{
  "n_layer": 8,
  "norm_place": "pre",
  "schedule": "wsd"
}
MLP neurons of a small language model. Each row is named by its layer, matrix (gate and up: input weights) and neuron, and shows model dimensions 160-287. Each number is 128 + 24 x the weight over its row's rms, rounded and kept within 0 to 255. A neuron's up and down rows have the sign that makes its largest values positive.
After each neuron's rows, "fires on" lists the tokens most often at its 100 highest values on Wikipedia text that the model never trained on.

L5.gate855 [115 128 178  79 108 127 129 148 146 140 156  94 141 133 100 136 172 154 125 181 114 144 112 160 109 102 116 131 133 126  97 151 128 150 166 126 156 104 141 134 139 157 148 127 113 134  93 145 181 142 123 129 123 151  86 116  91 116 151 119 137 163 126 106  82 104  76 146 130 134 146 105 168 113  94 119 176 116 104 134 145 130 117 172  95 137 132 122 172 123 128 129 187 125 126 106 116 111 125  95 123 147 151 149 134 141 123 157 142 158 145 143 157 152 109 125 132 159 126 135 117 161 141 113 115 102 127 136]
L5.up855 [116 119 119 103 125 114 137 174 116 161 112  98 121 116 124 115 128 168 153 117 132  98 140 126 131 116 156 142 122  91  98 128 106 141 124 113 121 100 123 164 139 154 135 142  97 169 124 122 167 118 140  72 140 143  87 135 103 178 131  76 145 134 162 131 128 133  97 147 155 123 115 170 124 171 147 147 157 195 110 107  94 131 117 135 115 125 108 146 130 114  71 107 164 116 116 133 158 100 135 138 156 144 154 102 144  94 108 140 146 123 116 168 131 120 150 161 146 137 138 148 136 150 143 171 113 148 125 134]
fires on: " over", " and", " under", "al", " with"

L5.gate422 [127 168 139 114 142  83 119 126 138 101 153 170 164 146 141  91 145 104 155 104 165 149 149 174 122 143 111 135 155 121 123 136  41 123 118 111 102  91  93 117 123 139 104 125 148 102 106 134  78 134 105 132 149 177 143 141 108 132 135 162 132 148 116 135 128 141 112 127 134  97 163 133  90 121 148 103 114 116 156 131 145 128 149 125 170 136 133 115 128 112 144 139 119 114 107 122 136 105 149 101  94  93 131 167 129 162 158 201 102 111 116 122 119 122 175 126 139 174 151 135 129 137 121 161 124 133 178 106]
L5.up422 [ 97 121 137 222 101 160 162 159 133 133 156 128 128  99 134 155 108 103 165 134 121 162 114 110 125  92 123 152 156 153 128  96  96 135 123 163 157 114 101 113 120 102  93  69 177 150 130 115 134 133 129 147  88 133 139 158 153  91 110 105 109 145 148 135 140 124  75 170 169 124 129 162 127 132 131 108 131 153 142  97 103 137 110 165 130 127 141 172 117 154  92 131 162 101 146 149  97 125  92 121 160 111 140 110 147 142  95  78 105 119 121 108 113  89  85 118 170 124 138 151 137 133  92  68 150 120 124 128]
fires on: " |", ":", "---|---|---|---|", ")", " that", "\n"

L5.gate1132 [ 81  83 128 112 119 125 121 129 117 141  89 141 132 113  99 142 101 179 135 138 142  74 138 152 120 119 103 129 148  91 109 130 164 154 103 162 112 137 116 129 156  97  86 147 159  98 105 136 103 180 174 120 131 119 157 137 147 166 175 130 140 116 114 139 119 145 124 115 130  74 114 124 108 128 143 130 121 121 124 151 133 146 105 117 135 125  99 167 129  99 120 151 123 103 117 140  83 166 163  76 144 161 156 157 140 148 125 121 137 151 118 117 161 105 135 110  96 146 172 152 148 138 124 159 108 104 133  88]
L5.up1132 [ 63 130 154 136 111 110 129 131 109 146 162 170  95 145 166 121 133 111 167 182 125 116 133 136 114 110 136 132 161 116  71  64 127 104 151 153 147 113 117 141  82 124 134 132 109  99 109 132 116 139 109 110 137 132 142 160 137 153 143 115 124 157 129 149 134 125 108 160  90 108 142 119 138 168 124 111 154 152 166 140 104 119  76 150 121 162 124 141 132 109 147 139 141 109  97 187 100 140 153 120  72 154 173 150 162 126 144  97 127 134 124 102 132 123 128 140 129 123 116 139 138 143 101 119 117 145 125  88]
fires on: " in", " con", " Con", " per", "con", ":"

L5.gate1197 [120 159 135 137 102 156 118 127 144 123 139 179  81 112 112 139 110 123 137 145  92 157 133  93 135 103  85 162 117  81 114 124  91 120 130  90 128  99  99 101 151 176 103 137 131  65 149  94 122 130 181 149 126 109 111 132 136 150 162  84 141 148 139 124  98 116 118 150 134 103 124 159 134 106 157 149  84 172 118 127 117 144 146 135 113 111  93 143 160 124 148 125 164 103 179  89 126 127 139 117 108  87 125 161 118 157 140 129 106 121 158 126 115  95 193 132  93 137 137 144 108 136 108 128 118 152 107 133]
L5.up1197 [151  94 154 143  86 121 157 110 129 111 121  79 140 127  95 147 114 142 120 139 162 103 129 154 125 121 149 143 114 104 139 111 120 159 180  95 113 149 158 108 153 140 117  47 103 178 132 103 169 129 159 150 114 118 128 149 134 146  98 114 104 126 122 116 100 120 138 134 148 148  79 151 103 122 156 131 108 198  81  65 170  86 141 116 117 136 175 151 108 126 136 193 131 175 122 123 105 131 138 116 142 103 135 149 110 118 145 103 136  69 177 135 119 140 129  93 113 126 126 120 139 112 127 135 125 156 116 147]
fires on: " |", " of", "\n"

L5.gate1134 [118 139 155 124 111 110 166 131  90 123 131  80 142  66 111 170 157 106 115 106 115 110 143 128  88 155 113 145 136 127 153 127 138 147 109 107 154  94 138 122 127 119 126 109  88 105 149 115 123 142  76 123 142 131 110  92 107 106 143 178 109 121 115 116 139 135 172 137 163 153 156 117 140 113 106 135 101 135 106 130 131 117  99 179 102 137 208 116 132 135 145 133 102 113  97 136 143 112 132  97  78 100 168 124 131 121 136 133 140  93 133 112 124 157 143 122 140 165 139 130 162 136 117 121 114 141 172 133]
L5.up1134 [146 139 107 131 131 172 152 126 121 149 114 148 113 108 148 137 137  76 129 101 142 150 114 124 144 127 113 176 119 163 157 106 133 137 118 148 109 173 127 145 111 147 156 100 112 134 118 132 150 159  85 116 114 119 159 168 160 166 115 112 135 173 101 124 115 124  90 150 138 163  98 137 140 148 128 110 132 113 131 100 129  83 149 104 121  95 144 112 119 108 146 168 108 125 106 174  95 141 156 141 121 166 123 142 150  87 150 159 121  65 130 184 101  74 108 122 117 100 168 102 139  77 114 125 131 103  86 159]
fires on: " was", " |", "---|---|---|---|", " were", " not"

L5.gate64 [135 120 174 118 108 144 164  73 138 135 133 134 111  80 146  87 149 131 114 133 173 124 138 112 126 118 128 128 132  67 113 156 109 149 140 162 103 105 120  77 135 109 125  89 156 115 110 144 131 151 134  97 149 126 137 102 121 136 168 105 129  80 147 121 164 105 104 167  94 115 132 161 112 110 112 132 134 110 124 136 113 117 114 127 114 142 140 164 133 126 131 162 146 138 118 101 114 148 119 170 129 145 119 134 146 134 140 148 126 141 161 157 173 109 144 150 130 126 129 110 114 137 133 162 142 132 133 148]
L5.up64 [103 126 132 103  94 182 125  94 139 140 109 117 153 111 120  67 122 116 144 158 153 134 135 134 117 104 138 138 146  69  85 166 140 140 180 116 130  95 111 149 117 126 116 141 127 168 150 150 121 150 123 122 119 163 166 121 155 151 175 126 140 128 154 109 125 107 104 129  99 116  83 136 126 122 111 149  92 113  90 153  92 102 152 109 129 190 128 143  79 100 121 212 165 115 115 116  47 144 105 126 111 124 116 121 147 106 121 122 148 118 126 145 163 128 129 157 134 125 149 142 117 142 153 140 134 143 121 133]
fires on: " and", " Le"

L5.gate758 [119 107 151 122 135 139 132 123 143 152 152 167 144 103 138 140 109 155 121 116 155 122 118 164 108 132 110 141 134 125 133 112 176 121 143  97 126 124 101 148 118  82 117 148  97 126 114 106 122 122 161 150  99 128 109 125 111 145  92 144 131 152 130 147 112 149 141 109 169 147 129 143 102 172 109 114 132 111 109 128 138  93 127 146 128 159  76 139 171 101 103 138 130 109 110 143 147 199 165 160 124 127 143 114  99 142 112 170 130 170 156 152 113 149 129  81 154 128 166 125 103 132 138 101  96  98  96 156]
L5.up758 [ 93 131 132  65  78 141 151 174 130 163 118 169 152 125 141 186 100 129 132 105 125 135 143 121 125 141 155 130 125 179 132  81 137 129 134 124 161 104 113 139 110 124 136 128 108 103  92 114 141 146  99 138 142 147 129 146  83 116  75 161 134 116  82 162 124 109 119 152 107 124 124 123 125 151 156 138 160 164 183 126  83 117  96 116 141  76 130 141 120  85 159 114 135  91 141 125 119 130 132 143 152 148 160 147 139 123 148 112 103 118 155 150 117 153 113 112 132  51 181  79 139 123 150  99 119 136 105 127]
fires on: "s", ":", " con", " of", " ex"

L5.gate1108 [110  99  96  97  85 100 123 161  99 144 160 143 135  95 120  94 111 116 109 150 158 124 134 136  94 108 134 129 171 124 156 145  95 124 131 128 129 124  79 137 164 144 136 116 146 140 159 110 125 133 121 168 129 141 149 187 120 142 135 145 132  91  58 109  77 139 109 124 132  93 148 144 148 134 141 129 118 148 103 165 126 105 145 120  94 118  99 155 139 101 112 173 150 149 154 154 148 147 151 182 141 133  95 127 135 141 102 146 141 148 121 168 139 156  91 125 115 111 126 147 127 124 138 165 143  73 131 148]
L5.up1108 [114 117 117 110  96 120 141 166 150  77 125 144 150 132 127  85 120 133 141 118 138 124 136 135 142 112 125  91 125 146 106 145 161 138 138 164 168 124 124 163 166 119 163 138 156 103 129  90 132 105 147  92 110 153 147 145 129 113  89 108 125  85 136 153 121 152  47 131  89 175 139 112 147 156 100  88 120 159 118 134 134 176  84 117 108 141 103  81 168 149 132 141 152 106 125 133  96 109 108 176 144 128 129 158  88 140 138 127 115  63 160 146 152 133 158 117 128 128 129 128 120 167 144 138 177 131 127 122]
fires on: " in", " to", " of", " from"

L5.gate1243 [159 150 101 115 131 128 138 126 118 132 137 155  99 132 132 158 132 114 142 117 107 121 127 158 126 169 131  97 175 142 118 178  96 122 109 159 117 120 140  93 147 110 145 144 139 130 143 150  78  97 115 138 117 137 122  97 130 131 120 117  95 135 152 115 126  92 193 145 136 152 132 110 119 114 127 137 130 129 115  79 131 146  97 138 108 157 178 131 131 129 140 127 127 108 129 142 132 105  92 108 137 113 164 160 139 132 131 141 149 117  98  92 162  98 104 100 114 150 137  95 118 168 171 104 136 165 161 112]
L5.up1243 [148 146 136 101 153 112 154  92  96 134  84 118 117  84 151 105 120 149 173 113 109 132 134 142 131 127 103 174 143 126  93 145 135 129 134 165 108 115 135 123 140 147 159 104 118 134 104 119 127 182  77 117 152 179 121 183 104 124 113 133 121 109 106 114 138 130 113 179 120 127  95 130 134 193 149 139 111 130 120 148 110 135 149 131  90 102 109 130 134  94 132 112 103 173  88 107  67 167 186 156 117 117 135 145 100 112 147 129 119 158  99 122 128 117 144 126 134 138 118 143 128 114 140 112 154 110 135 126]
fires on: " \"", ",", ":", " (", "Note", " not"

L5.gate419 [110 138 146 128 114 167 117 157  94 108  99 117 173 137 109 138 112 171  69 116 141 169 109 132 132 120 129  98 130 129 111 140 133 142  79  86 175 121  95 137 145 134 120 119 143 130 101 112 137 148 129 109 190 140 181 148 127 114  77 122  80 117 153 129 105 136 115  96 170 146 114 105 148 121 149 114 126 101 137 143 162 114 100 134 181 123 154 156 101 111 121 125 111 127 117 129 147 106 127 117 107 100 124 154 153 123 139 102 108 111 150 150 131 141 101  91  62 118 149 154  98 160 113 136 113  95 151 141]
L5.up419 [168 155  84 118 139  88 107 116 123 136 101 124  70 157  83 145 128 152 120 157 161 111 155 153 173  96 141 137 141 123 156 162 110 148 118 121 170 134 132 136 186 134 137 130 111 117 101 127 146 115 123 161 145 114 112 173 105 160 164 154 118 128 130 141 156 155 139 152  71  98 137 147 157 126  76 125 150 103 133 173 129 146 115 100 119 103 152 140 118 137 123 155 140  93 140 113 178  60 189 106 161 124 111 129 120 120 114 138 142 149 135 126 121  91 147 136 150 170 119 174 125 179 141 113  95 143 134 129]
fires on: " (", " ", " Ver", " Votes"

L5.gate1185 [115 136 107 132 120 122 109 109 127 102 159 115 151 125 152 117 165 116  95 139 130 101 145 127  89 167 115 100  87 123 142 161 125 155 158 129 156 121 110  89 166 142 138  97 160 145 132 147 135 147 158 154 141 136 131 129 161 142 151 133  97 136 140 105 156 147 137  98 148 172 123 108 169 174 165  78 132 103 156 132 125 110 120  75 167 147 138 166 130  84 133 106 179  66 130 100  89 118  76 123 162 109 165 114 160 169 108 138 103 134 126 132 104  97 125 110 116  74 129 123 106 114 137 131  94 139 149 103]
L5.up1185 [140 129 116 115 155 149 116 136 127 140 136 142  91 123 134 135 167 215  79 124 122 171 120 140 111 114 149 147 129 103 117 100 133 133 117 152 115  80 136  96 154  99 156 160 151 135 108 149 107 155 195  59 170  83 126 136  76 133  81 157 129 109 149 148 141 138 138 140 111 104  70 135 159 143 129 105 133 112 127 105 114  89 138 175 110 131 134 161 153 140  97 128 129 142 135 131 124  93 138 138 108 158 106 146 106 136 153 107 127  95 141 139 123  88 135 119 133 140 159 136 119 140 165 131 129 105 136 127]
fires on: " ", " (", " pro"

L5.gate762 [ 83 125 142 131 135 169 149 135 130  93 149 101 179 110 139 139 156 132 131 124 154 166 135 190 123  86 105 184 131 150 134 131 139 139 182 151 162  96 126  89 125 117 110 117 128 103 119 142 107 139 129 142  98 179 149 151 131 142 136 157 122 113 123 102 146  92  93 134 148 120 166 134 136  97 139 124 151 148 152 161 106  90 126 140 115 157  83 150  89 105 116 141 102 132 111 124 129 115 140  79 134 154 122  75 143 153 107 124 126 127 137 122 166 142 129 101 175 116 119 102 134 156 100 153 138 141 132 170]
L5.up762 [125 128 118 141 149 132 176 119 140 125 115 145 125 118 124 177 106 116 132  99 114  72 132 105 172 139 124 149 159  98 135 121  98 111 148 124 180 128 155  99 144  99 146 116 135 154 137 121 151 135 148 154 108 106 139 118 107 113 122 167 126 149 110 115 130 106 127 149 116 105 117 156 113  91 120 137 154 142 125 140 124 144 125 124 131 155 138 137 145 105 125 150 123 117 125 136 163  96 140 160 157 130 116 130 154  89 164 139 133 113 111 106 146 132  94 151 119 114 121  78 151 140 128 139 100 158 137  98]
fires on: "\n", ")", ":", " details", " =", " ("